python train.py --d_model=768 --n_head=6 --n_kv_head=1 --qk_norm=false --init_std_qkv=0.0166
MLP neurons of a small language model. Each row is named by its layer, matrix (up: input weights) and neuron, and shows model dimensions 368-495. Each number is 128 + 32 x the weight over its row's rms, rounded and kept within 0 to 255. Numbers have three digits each.
After each neuron's rows, "fires on" lists the tokens most often at its 100 highest values on Wikipedia text that the model never trained on.

L4.up1654:083187147113183082129141149097157128127074176111078142121126091098128102142128060053194135136140139022198120109173112133148226087095123135179130125136168123131116122092097084144115107114158123104199085152101108138146133111189140073099083075138154143070118088053123130118121112137140155136156154179163175184076156104095148102139134148139185146130123059173143131150071087130138112126114
fires on: " (", ",", "m", "F"

L4.up584:136142134183147119131148110174158156148063123096112131134130170091131150131132169115092115138115093114090195142105135148094133141090153193108118076148091137107142129172084073127124096150146110114127033187114140106106189081124155127072139130142151165098156133072201120118121067142086119126148104148156123096162117162144119119126161108093170102104103097121118123101119134081189128109124
fires on: ";", " not", " is", " are"

L4.up1510:162135117102185115079105136110139076048079155112143114142159163052154108126097148130137145095144109118137092116083110096118147152184153043100113102197113123160152157143100174160161135128105085079087128174078044118178078160136142168089056096110093186092194190150128160118180150178117176133140106124173143109129155147116132156064166095120144136115107065103104157144134176091127125144070
fires on: "eur", "ur", "in", "ym", "c"

L4.up1246:137117160100143114145160131080117158162114154163088154101149062094135129162117103124140128067115134141167085167161074171107125092092193135162118124095165098138103058124144138093082163199140141114156094131053185170087169123073121180124137123119153154151085172130117092065160120089105117117084156133157119113121147104072162167137152120158095075188121132127146136133116121178168080121100
fires on: "A", " an", " An", "ual", "cy", "/"

L4.up2557:132141200068180214128112129035156090162110160150127145182137105131104096154116144087154125031128045119168078119170114096145150131147168127140174160188125114144119166136109124135072141138137116093141169172144095142163109124150153137139111138171121108124087101075131125097114159132118120161176165139171138116123166142172102152141164157137102132126100138123143148083148162136102085115143
fires on: "'"

L4.up1373:123096174169208134133140099181136156071090099122104129140097101155144103164105081147132131157118122154144159140138073105112159134157105125077147099140086145169144084112150068141104087128101085115172097157110145165135093146160129145105095158148145163129153107143179099152127094106140078099109101134162126161131148105117134127092156142149132117122170143095153097080118106108165072178086
fires on: "a", "i", "ar", "id", "ad"

L4.up1617:107085093133096142148168088109213128120198111162168095106189171080197131113109156104155123155116101147091132097178163093091098072144099155195107136105133101120111118134174125150144092107099109123073132146125166121152148099145151098068184140101101153135161121096190127118111112155161158147150189171097136105091147174123195217100119144121167116130112153067143169141088124107154162132082
fires on: " ===", "===", " and", " Private"

L4.up904:100121176125153102145163176165087109120080155140110168128118058095185095131142125147119150134157069158121100152180134121129105123112141155170156118132144128135130103103142163121110084137097138138109111172053128082128179137142108088113189126141127069142089126108189128076129153126144162096101163123160073207188142127129132154133138172145163137109081162105067156149106105123172096118075
fires on: " D", " R", "D", " T"

L4.up2224:193146160188133168133110062102043123123146150081117104122134111076135082170110159130200074096148127136138146098185103150143123102135185125145098150184104120148159096134095133111089126104117125114128146158104091143175138140124118095139189089132120181128076154066100083097168134097122109154089122072188071153127144096143105088153140168093141126134084148115118130156130073135119093176092
fires on: " from", "ul", " L", " to"

L4.up2965:121121176138050115131163123121193151111131150113167099114117147118154143112142088161119180088126111139126151117126144096145161111113103172181183135193158167155137184151140080152142142138046103163076032120129119152167096079146172123108148068082126044136148169118104151104162091136146148107112153150112123125088147124074108153166114122102126106062173163069128151121110136187171105189076
fires on: ".", " Hard", " Free", " (", " Kon"

L4.up2846:147111131126112142161097103083140080132136131109089149154140148065106098078112120133137127138085120125083187157136081100111075115117112112121148093160087174119089071160158124157085111101162170144139149167131073112125168095134132191117105123075185077216116108133090115134154108134078120171172150045067115049049140120123124089152105064105188120123128135127181149130090126108135065179145
fires on: " '", "(", " team", " same", "."

L4.up1144:174156119134085112091117090079118122193130171103131137176134148138123090104155122107108136148118126175089126130157083090127141134117177148134158069137074132077115115128169130161129118150120192150135033135125127144187142096121151129122083134130124094147156112164156091172123140167178103096142158085099173090053160153071095155105128114123129073157114165127105116133138131118173104126092
fires on: " Los", " an", "ran", " performance", " El", " An"

L4.up1164:079142095087108128107130104164118045149126172113086093107066160105127122103130131140161144090111130113058106116138098109174135108164123098142102102120090108082121122164073109087142113116149141129158140166078146180122116154122091136200123194105136128142133131152155103097139156106163103140122151125178085155110145111172113152174088081143120139147108178091095134107080168114192110181110
fires on: "ur", " December", "our", " October", "quit", "ă"

L4.up2518:137052124087094180176105128148110096099106166102105138109111094110131104143132165094181073143128163095105084149148129127182166120104103047131119134170127121120119138095108059147145106154101162145144100159158116113147142148088132139066113075115167167117150145143107161155155187206104162130134137068143125142139131185098120113128166147154109087122173120108115119107165183131141103116087
fires on: "N", " and", " in", "in", " Nay", " rebounds"

L4.up2804:102160155033144064179179154148098146150086174166113139080167149122133192166154045152100164163101155137144082121112165162081119108059136178140160150132116128136084143102114060119068159120150133105132098153183167135110184137070154134098121097134096150151103169135136068167199148128147181094093139176162093148149164144165155123138129072110117123101146104163134143039103123153150127122075
fires on: " |", " 4", " 15", "el", " 5", " 13"

L4.up1947:096133102127076085117187026116092105136087156108107145219085145071139139129146124152111155116059134114159119089135152167142086120139142160059110161138134156089138114163145081153092159075102166126150146143110167109103105122095149137115116094140155157105152127097157105079121134125154108133171128124197140154081141111058076091130038160154125157181115138154071104145157106145180135185092
fires on: ","

L4.up2619:136119139088154127168104128121131175104125172137120148117143086155156116127146110095106129197138093136121150164176112101167106073164160086141112037171154166146149079165094074087143056134167136101155138113131117160095148117148158130069079112112132156154118217108166121112119111094098176133155144129113094128125073057134124104104108067142173130155113169153031110095105110088140097123139
fires on: " so", " as", " to", " To", " re"

L4.up1140:163108157083130208086137161113122125100153150133111113159128088132137065189120081093159085184134145129163088110157131157069095136158123123098139149103105129104065144103097117097092099133122160146116120142142120158132136170138147162068129198101125123134107124081120183100159075173154103074131114156063077162103152150097098074130114117093151124128116092077106168100131096096117135151156
fires on: "re", "lu", "ed", "es", "bo", "ho"